python train.py --hidden_size=768 --num_attention_heads=6 --norm_eps=1e-06 --init_std_qkv=0.0169 --learning_rate=0.00857 --lr_mult_o=1.56 --warmup_steps=200 --final_lr_fraction=0.0 --train_tokens=573300000 --dataset="wikipedia_en"
MLP neurons of a small language model. Each row is named by its layer, matrix (gate and up: input weights) and neuron, and shows model dimensions 272-335. Each number is 128 + 24 x the weight over its row's rms, rounded and kept within 0 to 255. A neuron's up and down rows have the sign that makes its largest values positive.
Before each neuron's rows, "fires on" lists the tokens most often at its 100 highest values on Wikipedia text that the model never trained on.

fires on: "1", " (", " who", " a"
L3.gate324 [120 130 161  97 116 121 176 116 112 103  84 112 160 109 178 143 104 103 142 203 178 115 140 116 119 154 141 128 160 121 116 133 103 110  84 132 128 123 156 115 132 138 119 124 128 102 115 127 145  96 119 103  92 130 139 104 107 152 138 155 121 136 125 150]
L3.up324 [ 90 140 152 104  97 202 124 161 157 126 112 152 140 142 118 135 138 151 179 118 123 132 119 153 141 142 117 118 141 111 129 103 127 147  78  98 158 106 135 122  83 124 123 154 124 112 105  78 162 136 134 128 163 141 129 120 146 145  84  85 134 141 109  89]

fires on: " |", " and", "iz", "ass", " or"
L3.gate768 [128 162 121 136 111 125 120 127 122 138 103 136 161 137 104 105 142 134 137 108  81 154 101 115 145 133 131 115 146  97 127 155 157 152 146 128 130 128 132 144 138 108 145 138 150 143 135 131 131 127  71  82 119 144 120 142 103 125 152 153 164 123 124 162]
L3.up768 [166 130 139 128 149 138 175 138 152 150  79 145 146 142 109  82 146 170 104 134  88 123 166 113 115  89 132 124 175 138 150 111 133 101 114  97 103 124 150 108 107 139 122 131 127 167 149 150 111 124 118 101 128 177  48 111 118 140 158 118 140 139 120 158]

fires on: " |", ";", ":", "|"
L3.gate848 [156 134 149 121 130 146 116 105 125 143 134 145 126 125 131 120 103 167 150 136 109 112 159 167 131 131 131 144 154 126 116 116 185 105 126 131 117 130 150  98 127 104 161 123 150 152 145 153 131 148 109 147 108 145 131 123 164  95 113 119 133 134 122 150]
L3.up848 [ 97 152 126 146 146  94 136 134 141  98 177 122 130  81 140 143 144 141 130 143 145 127 136 156 145 147 159 132 121 113 149 149 118 147 144 164 145  87 160 113 123 113 125 127 138 125 134 121  97 160 128 151 128 149 116 105 119 133 117 128 111 106 129 110]

fires on: " in", ",", " of", " the"
L3.gate266 [155 139  95 126 115 120 132 148 123 161 163 155 122  98 138 123 123 130 149 147 170 133 110  97  87 134  89 132 134 133 130 116 130 155 118  89 155 109 140 122 107  93 138 151 140 125 125 114 127 173 140 128 145 149 102 173 143 111 125 130 131 153 201 156]
L3.up266 [123 134 145 118 167  86 107 110 128 105 149 115 102 114 116 130 130 190 148 144 132 143 144 117 130 162 133  85 135 139 152 111 139 152 122  87 134 103 130 124 140 126 101 147 113 101 113 144 141 186 168 114 139 113  91 177 128 118 155 109 177  91 108 105]

fires on: " |", " ", "9", ",", " /", "6"
L3.gate374 [115 108 100 115 132 131 142 126 152  74 100 144 127 180 104 120 123  78 127 147 128  92  86 150 142 185 129 104 123 161 174 154 111 145 143 108 155 144 137 128 115 158  90  94 134  95 158 100 111 113 138  99 148  81 127 125 119 127 140 158 140  97  69  91]
L3.up374 [117 119 155 171 103 121 161 139 122  84 126 148 136  77 118  60  38 134 146 150 130 140 178 132 130 119 138 120 142 163 125  91 108 105  72 100 137 104 140  98 147 158 149 156 107 163 127  91 150 115 176  99 159 144 132 137  97 126 106 104 119 112 145  87]

fires on: " of", " by", " from", " for", " |", " on"
L3.gate409 [178  85  96 120 147 113  91 123 126 143 119 146 130 125 109 121 128 137 174 147  97 114 168 149 118 137 103  93 146 120 110 150 114 137 131 124 105 141 184 172 106 149 108 113  88 172 158 119 102 149 121 140 180 131 132 102 172  91 131 103 127  90 122 115]
L3.up409 [119  95 113 151 142 119 134 125 113 160 116 138  79 135 118 110 124 117 111 142 136 146 161 159  88 116 130 118 126 133  57 111 135 124 129 170 104 135 202 116 145 153  90 158 136 179 135  92  99 171 149 136 166 124 108 151 160  71  89 107 137 118  96 139]

fires on: " of", " in", " on", " about", " from", ":"
L3.gate701 [117 118 164  86 104 103 153 128 122 157 167 138 151 117 187 150 122 174 125 107 131 138 131 126 120 143 145 152 129 142 123 104 131  96 140 162  99 128 162 138 141 141  85 190 120 102  97 123 143 155 104  86 100 116 108 106  95 116 118 134 158 113 135 163]
L3.up701 [198 121 159 124 163 186 123 131 129 114 105 117 161 140 124 131 101 127  48  99 142 105 153 120 129  99  88  90 165 141  93  71 119  88 124 117 136 121  83 128 114 168  80 127 105 111 122 134 135 124 181  85 152  96 120 169 152  97 154 138 123  54 142 168]

fires on: ":", " died", " –", " of", " office", "."
L3.gate207 [114 119 142 131 138 151 134 151 104 142 112 166 140 132 163 123 111 148  91 107 156 132 132 124 158 132 122 141 125 142  90 143 123 150 106 149 155 111 130 125 157 146 108 109 101 148 126 132 134 160 116 142 107 128  75 124 139 134 156 153 137 130  80 125]
L3.up207 [150 135 165 149  88 130 152 107 137 165 119 152 162 167 120 122  77 157 123 126 135 119 159 116 181 106 133 119 150 112 117 120 122 141  96 145 164  82 132 139 100 159 157 121 109 130 122 131  62 136 127 142 121 133 117 133 154 128 127 139 133  74 141 165]

fires on: " |", " ", " |\n", ":", ";"
L3.gate771 [148 140 137 185 104 142 141 126 134 163 151 137 151 151 103 155  93 180  94 148 151 113 106 128 144 136  88 142 134 138 166 130  95 127 158 124 117 124  98 134 128 135 136 103 128 137 160 149 105 166 138 155 144 106  84  97 122 159 124 126 128 110 158 127]
L3.up771 [153 127 136 114 131 110 134 118 157  88 116 151 166 113 100 153 116 124 119 136 138 124 104 111 132 119 117 142 130 144 167 107 105 156 146 126 117  79 163 146 139 135 101 101 141 103 136 163  86 200 136 171 106  95 139 126 146 139 140 117 144  93 154 116]

fires on: ":", " |", ".", " is"
L3.gate827 [171 139 128 158 130 120  66 124  97 155  96  84 119 127 128 115 152 116 104 172 144 143 182 140 140 164 136 162 152 150 141  96 156 130 149 118 159 111 130  93 111 145 109 135 142 134 115 142 137 140  94 135 135  89  77 106 133 130 134 137  85 115 177 121]
L3.up827 [150 133 118 107 135 142  97 164 109 121 127  71 134  64 123 116  99 102 128 136 133 121 144 165 141 137  99  91 152 151 141  81 124 158 109 134 139 105 156 115 174 112 108 100  99 109 121 116 124 114 101 128 165  92 164  94 144 129 127 138 118 131 138 148]

fires on: "|", "===", " ", ":\n\n", " |"
L3.gate529 [101 140  98 138 131 153 149 156 137  77 117 130  81 137 134 144 151 122 100  77 100 184 133 126  93 121 142 122 106 150 130 134 114 124  89 102 101 123  97 101 116 143 110 102 134 156 159 124  78 139 112 138 102 145  95 145 136 123 112 136 160 116 139  89]
L3.up529 [134 131  78 139 112 128 148  90 191  96 103 158 118  99 117 112 147 131 136 140 127 173 158 138 100 156 130 110 151 122 107 132 138 159 119 108 158 127 130  89 147 112 165 125 132 123 124 100 163 132 151 134 115  83  91 144 179 148 107  69 119 126  91  69]

fires on: " |", ",", " (", ";", "\n", " "
L3.gate239 [138 177 139 129 116 112 129 113 109 141 149 154 109 107 146 130 166  82 133 153 145 101 164 123 135 115 114 191 141 103 114 124 105 116 119 130 139 152 109 126 133 107 121 138 135 142 113 121 117 152 115 142 129 137 169 102 177 147 140  81 164 141 126 167]
L3.up239 [163 135 125 158 137 127 150 119 119 119 126  82 143 148 155 140 100 123 118 159  91 104 148 124 125 147 148 120 146 113  99 112  81  93 136 119 116 119 163 104 115 128  95 104 128 164 173 129 123 104 135 126 133 113 130  99  95 128 135  55 128  89 165  97]

fires on: " who", " (", " was", ",", " is", " as"
L3.gate306 [123 154 118 124 115 142 111 131 126 125 110 115  83 118 101 142 141 110 109 165 169 145 136 158 135 172 136 139 143  91 131  88  99 148  81 128 142 123 160  97 138 153 133 109 164  84  85  97 126 119 111 122 100 113  95 105  54 116 125 129 119 109 106 100]
L3.up306 [110 127 119 154 136  87 115 131 111 127 109 161 111 174 152 120 149 110 146 167 136 138 146 135 149 197 114 146 125  90 107 146 138 107 112 100 125 108 105 128 120 143 138 129  99 130 142 117 110 141 111 101 178 126 113 139 127 124 111 119 130 180  90 145]

fires on: ",", " in", " when", " ", "1", ")."
L3.gate301 [144 125 108 167  70 131 124 125 152 118 113 149 147 139 133 106 148 129 148  95 152  82 123 120 150 116 120 128 136 155 189 133 144 131 173 160 114 179 116 118  75 101 124 129 100 117 200 150 126 113 142 154 106 113 120 133 130  93 103 111 115 133 112  83]
L3.up301 [146 172 175 130 112  84 138  96 142 123  97 115 115 141 154 134 126  70 118 139  92 140 107  81 150 143  97 122 159  99 169 147 108 157 138 166 115 152 152 130 139 151 107 129 182  92 123 115 118 113 116 122 123 108 115 114 104 120  98 126 109 134 110  68]

fires on: "1", "2", "0"
L3.gate201 [137 131 112  66 123  80 140 159 140 137 128  91 155 146 111 104 142 119 114 126 135 127 105 145 111 156 141 105 156 115 175 137 189 113 104 114 131 107 120  81 131 123 118 154 105 131 133 142 117 144  98 142 167 159 133 127  68 116 123 134 122 163 169 113]
L3.up201 [170 106 100 132 135 120 114 132 132 141 118 131 124 115 145 109 130 144 180 130 164 131 140 153 118  95 132 142 140 109 144 165 143 198 142  80  95 135 150  88 139 101 101 174 133 144 168 121 158 123 136 140 135  78 144 114 120 109  90 154 126 105 111 101]

fires on: " of", "-", ":", "0"
L3.gate274 [ 89 125 103 155 133 119 100 136  89 140 156 112 122 138 145 124  89 112 108  99 132 128 117  98 135 117 155 149  98 127 154  95 104 145 138 113  78 122 132 138 133 125 104 150  64 124 124  96 152 105  95 140 147 149  70 111 151 138 131 145 138 176 142 128]
L3.up274 [137 107 161 163 150 139  81 111 118 126  89 127 154 119 123  96 113 129  93 121 112 168 146 132  94 141 109 107 127 133 131  42 127 146 133 132 126 124 125 151 116 137 151  94 130 120 121 170 145 139 102 164  86 129 126 112  80  98 132 118 151 121 185 140]

fires on: ",", " to", " ", " She", " team", " not"
L3.gate963 [149 127 112 186 142 133 158  94 118 163 122 144 125  73 123 134 123 102 137 136 146 133 112 142 160 117 149 109 113 148 101 141 144 126 138 100 117  91 114 121 120 141 122  84 114 147 100 161 137 141 139 130 107 131 129 150  96 141 127 135  65 113 150 161]
L3.up963 [132 158  87 147  84 114 131  95  83 153 115  94 119 120 168 121  98 102 125 152 110  76  85 123 112 151 122 157  82 188 118 153 143 127 155 155 134 147 118 141 127  50 131 156 130 148  48 134 164 131 142  98 102  99 123 127 216 130 156 149 162  83  97 117]

fires on: "1", "9", " to", " "
L3.gate921 [159 131 118  96  90 166  99 116 125 114 168 114 116 138 114  91 140  87 138 144 139 124 141 138 124 125 106 145 170 109 171 175 110 145 140 163 131 117 144 166 137 157 125 131 136 116 133 150 137 148 105 108 131 119  83 112  96 107 136 144 107 171  81 145]
L3.up921 [125 138 165 130 107 148 157 160 138 131 117 166  95 170 110 111 117  54 124 135 122  95 136 180 146 121 148 104 131 119  95 165 139 136 100 142 156 112 126 110 129 138 117 129 159 166 130 114 156 127 136  77 154 158 115 164 137 113 120  86 126 147 212 131]

fires on: " of", " at", ":", "."
L3.gate99 [121 197 166 116 115 137 101 141 120 162 136 148 143 126 134  98 143 128 111 108 118 123 105  87 138 123  84 123 165 162 110 125 112 124 124 169  75 141  85 153 151  69  99 136 128 155 139 139 100 163  90 130 122 139 135 105 157 145 139 150 140  96 123 105]
L3.up99 [137  93 118 116 161 129 149 132  97 134 126 142 112 130 102 100 112 119 141 134 138 143 161 160 174 141  82 160 122  86 140  97 120 169 125  96 118 123 133 112 104 132 112 121 112 142 104 136  98 137 123 121 132 131 107 123 124 110 155 112 171 154 108 142]

fires on: " |", " ", ",", ";", " and"
L3.gate1019 [115  89 104 134 117  93 133 106 156 131 154 151 135 154 159 111 184 153 162  71  80  96 137 118 110 118 121 149 173 122 141 117 114 129 111 107 133 103 146  91 119 106 132 132 133 157 132 112 163 116 112 144 143 131 127 125 104 120 100 142 153 152 105  95]
L3.up1019 [ 84 143 161 168 138 120 133 149 107 110 154 136 130  94 104 105 103 141 117 176 145 101 128  84 140 127 106 146 172 148 106 135 135 126 101 112 163 115 136 148  95 162 130  88 135 124 140 116 107 126 127 145 118 134 115 106 168 129  97 115 159 142  99  96]

fires on: "g", "h", "t", "r", "f", "p"
L3.gate197 [106 121  98 133 109  83 124 109 115 118 104 135 105 168  84 119 135 124 108 122 114 163 120  94 166 140 120  92  90 152 122 155 151 102 126 167 149 109 154 112 134 160 113 125 155 117 138 123 130 102 146 146 139 136 143 152 111 140 109 113  91 119 103  89]
L3.up197 [ 92  74 131 170 124  87 114 157 114  98 113  91 154 131  91 132 100  92 161  99 122  77  97 102 149 146 136 130 104 104 113 178 121  91 127 120 130 120 155 127 117  76 151 114 205 105 133 107 130 111 139 128 117 109 160  99 184 155 102 151 137 142  88 120]

fires on: " the", " of", " World", " Great", "a"
L3.gate559 [ 81 121 155 184 122 125 142 132 101 129 159 172 135 128 149 139 116 148 111 138 140 132 139  95 147 114 139 123 127 116 141 168  91 106 155 121  97 126 143 132 147 119 122 136 110 147 136 130 132 145 132 137 102 158  99 154 137  83 105 141 125 103 203 135]
L3.up559 [133 133 139 120 153 145 118 126 119 127 147 132 153 139  90 130 125 194 111 115 113 126 136 147 122 162 114 104 178 124 144 137 120 132 126 108 157 149 149 121 162 126 150  84 131 130 111 125 130 134 123 133 105 108 155 164 159 104 115  86 132 120 125 119]

fires on: "1", "7", "8", " of", " in", "2"
L3.gate483 [135 141 117 109 129 134 106 134 183 144 131 147 120 100 113 142 126 113 147 124 147 131 140 168 166 121 140 135 158 143  99 102 143 132 109  74  72 113 146 120 131 137  81 154 104 148 119  93 128 138 158 171 161 125 151 121 129 114 152 135 131 173 122 104]
L3.up483 [154  98 145 137 149 137 135 112 156 123  97 133 131 122 137 130 177 107 153 110 146 146 150 173 139  98 134 141 152 108 164 168 115 139 140 133 143 101 169 108 115 190 134 116  92 108 128 160  96 139 149 132  90 108 103 158 146 122  79 110 134  98 109 111]

fires on: ",", " |"
L3.gate353 [133 143 179 118 151 129 142 127 133 103 137 145 131  91 133 138 172  78 150  89  99  92 137 112  89 122 138 149 117  80 178 155 100 134 132 127 119  91  83 118  99  85 119 117  91 148  99 133  98 134 104 128 135 118 150 102 114 130 116  95 127  83 123 123]
L3.up353 [132 130 124 118 158 160 128 115 111 149 101 161 196 158 138 145 123 133 152 125 115 108 117 175 139 135 137 103 132  77 146 101 125 103 142 139 137 114 115 175 134 103 122 130  82 149 153  95 110 158 127 127 120 135 135 126 145 139 144  62 137 101  91 143]

fires on: " –", " -", " to", ":"
L3.gate433 [119 194 147 145 154 133  74 129 112 106 135 130 144 163 130 179 117 106 150 127  72 130 111 140 125 164 137 158 119 120  98 112 133 121 138 149 135 136 111 108 129 128 150 108  96  90 152 152 134 117  74  71 106 152 117 139 130 146 128 125 125 131 186 150]
L3.up433 [123 158 144 139 140 104  91 145 148  83 135 114 108  91 162 130 149 130 131 141 123 128 128  82 170 125 120 128 134 119 125 131  90 153 156 115 140 128 134 158 136 144 106  82 135 134 129 118 126 140 108 101 116 105 135 135 131 105  81 130  92 124 152 127]

fires on: " |", " ", ";", ":"
L3.gate53 [100 143 135 140 119 119 134 160 116 146 120 152 128 129 122 153 126 132 140 111  97 149 139  90 129 140 102 155 139 131 115 108 157 153 114 109 154 102 173 146 168 148 154 137 111 141 146  94 134 173  83 153 157  93 107 158 125 161 142 117  96 116 119 128]
L3.up53 [140 105 112  99 131 139 136 142 121 149 130 134 118 111 126 111 130  80 135 163 109 120 162 149  96 101 136 103 125 107  94 158 148 113 129 159 117 105 168  84  99  81 142 123 159 118 112 128 165  87 174 134 171 139 133 171 172 104 121 126 157 132  48  89]

fires on: ":", "):"
L3.gate979 [120 161 157 177 137 179 161 110 102 120 136 139 124 148 125 110 110 107 103  71 141 120 110 154 119 139 144 110 144 115 124 110 153 133 134 124 122 140 138 117 145 122 102 110 111 114 145 139 136 171  89 119 137 128 117 133 128  90 126 130  92 124 131 142]
L3.up979 [154 164 109 105 133 151 107 117 134 124 120 133 128  86 138 181 136 118 117 151  99 133 172 119 155 142 159  99 172 112 109 111 106 139  85 152 158 112 118 144 121 145 136 105 141 118 108 164 158 133  89 162 140 158 143 151 115  74 115 156 106 117 180 117]

fires on: ",", " and", " of", " |"
L3.gate702 [126 188  87 137 111 102 115 106 129  93 149 159 141 136  76 131 142  93 125 159 155 117 117 135 141 170  85 157 140 171 108 163 142 143 145 103 172 165 159 137 139 122 121 118 115 129 119 106 133 164 115 142  98 112 124 117 119 159 129 129 120 179 120 106]
L3.up702 [134 166 110 119 129 107 112 133 111 124 144 119  81 137 108  98 144 126 128 130 156 151 150 119  93 146 121 146 147 133 135 141 117 115 123 124 127 157 157 115 157  82 124 115 141 158 114 117 105 155 122 141 105 109 128 122 156  98 155 101 154 171 131 103]

fires on: "2", "5", "4", "8", "6", "9"
L3.gate255 [160 103 162 120 121 145 161 149  73 117 125 133 167 101  86 127  85 143  96 157 166 136 140 145 129  94 132 113 143 140  90 153 105 154 161 109 132 140 156 123 104 162 164 126 123 138 123  99 112 125 153 134  72 113 113 145 168 152 142  78 109 133  86 136]
L3.up255 [123 137 139 173 123 150 160 144 107 193 130 131 134 132 117 127 136  91 103 115 104 146 128 118 146 146 108 125 133 138  78 103 103 107 124 139 135 140 129 108 223 152 129 148 145 105 120 151 109 114 152 100  96 124 156 125 176 158 105 142 147 151  77 109]

fires on: " |", ";", "0", " of"
L3.gate85 [165 139 182 124 102 136 158 139  87 139 153 124 154 124  85 127 150 110 122 155 129 113 128 100 127 159 156 161 124 126 147 135 142 107 140 129 144  91 104 101 130 145 113 127 154 119 130 129 148 152 134 126 114 156 159 158 153 140 127 127 123 107 147 173]
L3.up85 [136 121 155 141 160 147 141 133  94 129 164 113 196 102 120 135 121 107 147 154  95 107 133 133 149  96 144 124 117 130 160 156 114 127 123 131 146 132 156 108 140 136 130 168 160 183 119 140 141 109 196 138 117  94 128 107 110 119 111 142 154  87 139  80]

fires on: ".", "S", "u", "j", "us"
L3.gate907 [ 81 160 115 109 147 116 189 134 103 137 187 101 142 113 120 170 156 139  60 136 146  96 133 103 132 111 101 119  95  84  89 156 123 151 174 109 149 134 120 143 148 153 128 150 166 111 132 185 124 146  68 150 145 108 122 114  87 154 114 128 154 133 104 121]
L3.up907 [115 146 104 121 167 125 105 129 143 146  85 105 120 103 122 133 127 141 117 106 126 125 142 112 149 109 123 143 159  73 103  81 167 127  98 180 172 108 111 117 111 160 151 186 149 135 125 128 153 117 118 179 146 101  87  86 103 144 110 147 141 148 164 158]

fires on: " /", " m", " –", " mi", "8", " "
L3.gate49 [104 117 127 110 113 141 112 123 128 123 106  76 159 127 157 174  91 135 142 131 123  52 107 115 107 129 113 139 118 183 130 109  96 127 135 145 103 126 111 114  98 134 103  90 124 122  91 103 111 126 160 140 178 157 143 152 112 108 162  96 153 137 110 122]
L3.up49 [125 121 136 138 147 100 111 125 129 139 122 137 118  87 124 129 101 148 115 111 129 170 113 168 132 148 155 154 157 130 141 113  98 139  94 117 151 144 178 164 113 194 151  84 131 151 154  90 105 113 107 127 115 141 152 106 151 121 134 141 110 116 165 169]

fires on: ",", " |", " ("
L3.gate166 [101 117 142 125 125 111 143 123 134  92  80 133 149 110 109 128  92 128 168 144 137 145 157 174 157 113 113  94 142 139 154 105 117 149 133 101 123 157 123 126 139 114 116 133 109 115 146 123 113 118 105 146 121 105 134  92 104 110 175 108 153  90 105 110]
L3.up166 [137 154 149 136 104 118 141 132 134 153 143 160  99 152 131 103 137 154  94 144 136 170 142 107 102 118 173 153 171 131 140 124 147 112  94 124  77 117 192  92 122 119 161 123 118 103 122 129 135 148 123 116 137 107  64 125 112  90 132 143 135 136  94 134]

fires on: "2", " after", " of", "1", " to", " before"
L3.gate193 [147 121 120 119 123 121 128 129 136 141  91 118 171 161 107 119 151 132 126 110 141 178 132 141 158 142 117 112 145 153 106 104 146 126 180 116 119 143 176 103 141 111 129 161 139 108 104 103 100 155 183 168 158 143 148 140 121 127 127 158 125 131  83 105]
L3.up193 [139 131  83 102 134 157 123 127  95 145 123  78  95 129 106 123 150 137 137 124 117 163 141 155 115  73  80 118 110 105  95 141 148 157 159 143 105 127 124 125 115 138 139 162 121 180 143 121 131 139 163 130 153 150 135 145  93  98  99 163 151  99  90 107]

fires on: ",", " States", " United", "5", "8"
L3.gate59 [156 155 134 100 145 151 109 157 135 100 107 144 167 139 187 162  93 150 133 155 110 126 129 110 124  91 126 121 166 127 134 131 144 115 133  99 148 131 158 138 141 149 123 146 101 123 124 136 108 102 115 105  90 132 140  83 140 174 166 150 130  94 146 148]
L3.up59 [116 122 152  83 138 164 128 128 124 139 141 133 150 161 105 158 106 115 129 135  87 152 115 107 149 149 131 124 144 125 146 125 112 117 127 124  98 173 157 141 190 117 128 120 103 160 121 125 124 141 112 163 113 158  74 116 152 174  85 150 102  97 120 153]

fires on: ",", " that", " in", "==\n", " \""
L3.gate689 [150 107 105 140  85 104 114 151 152 149 102 105 106 140 179 129 196 149  97 107 111 117 128  99 147 180 130 108 118 160 112 156 133 117 154 163 133 124 143 110 118 113  73 137 142  87 167 151 152 147 103 136 144 123  84 157 158 129 172 179 146 102 141  87]
L3.up689 [165 143 135 124 116 130 139 121 168 104  72  96 107 154 170 123 154 112 136 141 157 151 141 135 156 164 118 133  84 136 100 117 142  84 155 161 137 118 147  82 109  99 103 122 150 124 158 170 150 118 124 157 169 156 142 167 114 108 163 139 145 101 136 102]

fires on: ".", ")"
L3.gate328 [152 146 103 127 147 138 147 132 161 112 168  74 175  94 132 121 124 126  91 157 143 147 157 136 148 195 134 146 102 137 126 196  92 178 128 130 142  87 111 136 103 141 144 127 118  81  91 137 143  97 134 137 149  93  88 120 135 101 158 117 112 157 162 117]
L3.up328 [111 105 109  94 116 138 130 111 147 106 174 121 105 130 108 141 168 153 114 109 139 155  91 148 109 158 156 145 145 127 143 146 140 167 124 157 135 119 162 156 165 133 117 130 181 133  84 117 176 120  91  95 141 134 170 106 107 108  93 159 167 121 126 135]

fires on: " \"", " term", " name", " "
L3.gate292 [ 92 150 136 169 106 128 142 138 120 129 151 101  97 147 101 138 118 125 187  94 150 169 111 119 113  94 188 186 123 143 160 132 136 103 133 103 142 131 107 125 130 124 158 149 130 123 143 144  84 138 136 100 110 142 114 153 145 144  70 179 109 105 147 107]
L3.up292 [135 151 125 138 122 100 137 123 124 169 103  97 171 122 133 124 157 141 119 150 132 133 110 124 154 168 112 114 141 114  57 125 138 129 100 183 124 150 105 123 156 147 135 112 145 160 116 123 109 152 121 140 104 152 148 136 119 100  92 124 145 129 145 139]

fires on: " with", " at", " to", " joined", " in", " "
L3.gate704 [139 148 131  94 124 158 140 119  91 114 126 162 129 103  79 118 121 136 143 145 163 115 140 139 150 129 130  94 132 121 121 111  76 129 136 186 114  86 127 149 156 120  75 143  95 134  51  83 106 143 143 125 158  89  98 141 148 165 142 121 129 159 119 128]
L3.up704 [122 179 119 123 155 167 158 132 112  69 131 122 116 166 111 118 129 139 155 143 122 109 148 165 142 129 147 121 141 107 146  95 120 139 120 135 115 121 150 121 135 157  97 126 143 168  60  87 124 111 133 152 141 116 113 135 144 131 163 112 153 119 138 118]

fires on: " the", "1", " ", "2", "3"
L3.gate423 [127 113 141 126 125 107 123 141  91 100 113 164 110  92 159 145 140 130 118 110 137 134 113 117 112 123 108 112 112 133  89 107  72 116 134  77 151 145  89 141 138 160 124 127 116  87 175 141 142 113 106 158 122 149 110 105 125 143 147 116 106 110 112 147]
L3.up423 [108 146 107 152 137 119  79 170 101 107 158 134 134 184 130 103 166 145 143 114 123 149  95  97 131 167 129 152 124 167 133 143 130 130 132 106 163 101 122  77 135 174 113 133 103 100 120 161 119 112 139 104  83 138 113 115 131 144 111 121  85  93 106 131]

fires on: " of", " to", " with", " a", " from"
L3.gate512 [185 134 145  90  77 113 101 167  85 186 118 127 126 155  94 150 119 128 152 157 132 104 130 136 151 122 120 160 117  94  96 115 111 146 127 119 155 118  98 107 117 163 130 146 103 149  94 167 162 104 133 111 145  92 131  94 146 136 130 159 147 155 112  83]
L3.up512 [165 122 146 102  96 122  78 153 105 108 130 165 140 131 111 103 120  90 119 162 125 151 114 103 100 125 140 152 112 113 110 134 148 162 120 117 113 125 106 164 140 133 134 147 103 100 114 129 114 188 118  99 130  79 152 148  96 112 121 122 102 128 153 153]

fires on: " \"", "5", "ar", ":", "4", " of"
L3.gate901 [133 161 146 147 100 124 149  99 119 186  93 189 146  90 111 121 114 134 149 132 169 128 160 116 123 113 126 140 126 114 130  75 140 119 135 118  98 123  92 141 117 133 121 134  89 162 145 116 113 126 129  75 165  83  88 136 103 102  67 101 124 113 113 142]
L3.up901 [128 141 127 116 140 159 156  96 133  93 178 167 115 184 136 119 129 152 110  89 168 149 125 150 127 179 104 136 170 113 123 133 173 167 118 120 126 138 166 130 124 155 143 128 128  96 121 109 109 102 152 110 139 109 191 120 158 114 139 127 116 139 155 135]

fires on: " ", "1", "2", "3", "7", "9"
L3.gate1007 [ 75 173 114 136 128 116 131 163 123 135 125 119 118 118 130 110 129 135 170 118 137 139  90 111 131 168 112 119 157 125  67 133  89 107 111 124 122 118 147 154 138 121 123 126 103 105 107 116  99  97 119 138 137  91 100  96 146 143 144  96 104 136 142 171]
L3.up1007 [122 185 133 139 118 139 128 166 131 103 156  89 107 121 107  95 163 156 167 125 140 109 117  95 153 161 126 158 167 159 148 153 131 106 106 127 128  81 107 141 117 134 111 127 123 109 113 117 124 115  87 127 127  84 147 139 187 141 114 126  98 102 124 150]

fires on: " to", " first", "′", "th", " a", ")"
L3.gate548 [116 150 119 107 107 103 155 145  92 151  94 106 128 110 101 157 122 120 114 130 123 144 129 121 161 115 185 112 127 143 125 162 134 107  98  85 134 153 111 166 155  87 150  79 124  71 128 168 149 108 145 143 151  78 107 157 157  66 132 154  95  95 108 108]
L3.up548 [148 152 145 155 112 162  92 119 134 147 123 137 122 109 133 104 104  84 136 133 160 130  91 137 192 146 128 124  86 138 152 114 139 148 114 142 118 130 142 136 131 126 141 114  94  90 136 102  78 126 128  98 114  80 110 157 112 108 138  80 138 120 137 105]

fires on: " of", ":", " by", "2", "6"
L3.gate180 [122  85 116 146  96 129 129 121 129 120 116  60 137 147 148 163  98 141 104  99 138 117 151 139 105 107 121 147 158 129  76 142 143 148 131 143 155 124  70 131 113 121  96 130  90 130 185 105 133 130 138 149 111 104 117 111 160 133 109 100 132 122 120 123]
L3.up180 [133 165 127 140 151 220 129 128 112 170 112 114 125 132 163 169 136 146 130 151 106 105 145 103 101 124 131 140 124 168 119  84 105 114 105 121  83 164 132 126 153 122 114 169 111 150 144 107 130  96 116 145 124 128 160 121 115 135 102 124 132 107 128 148]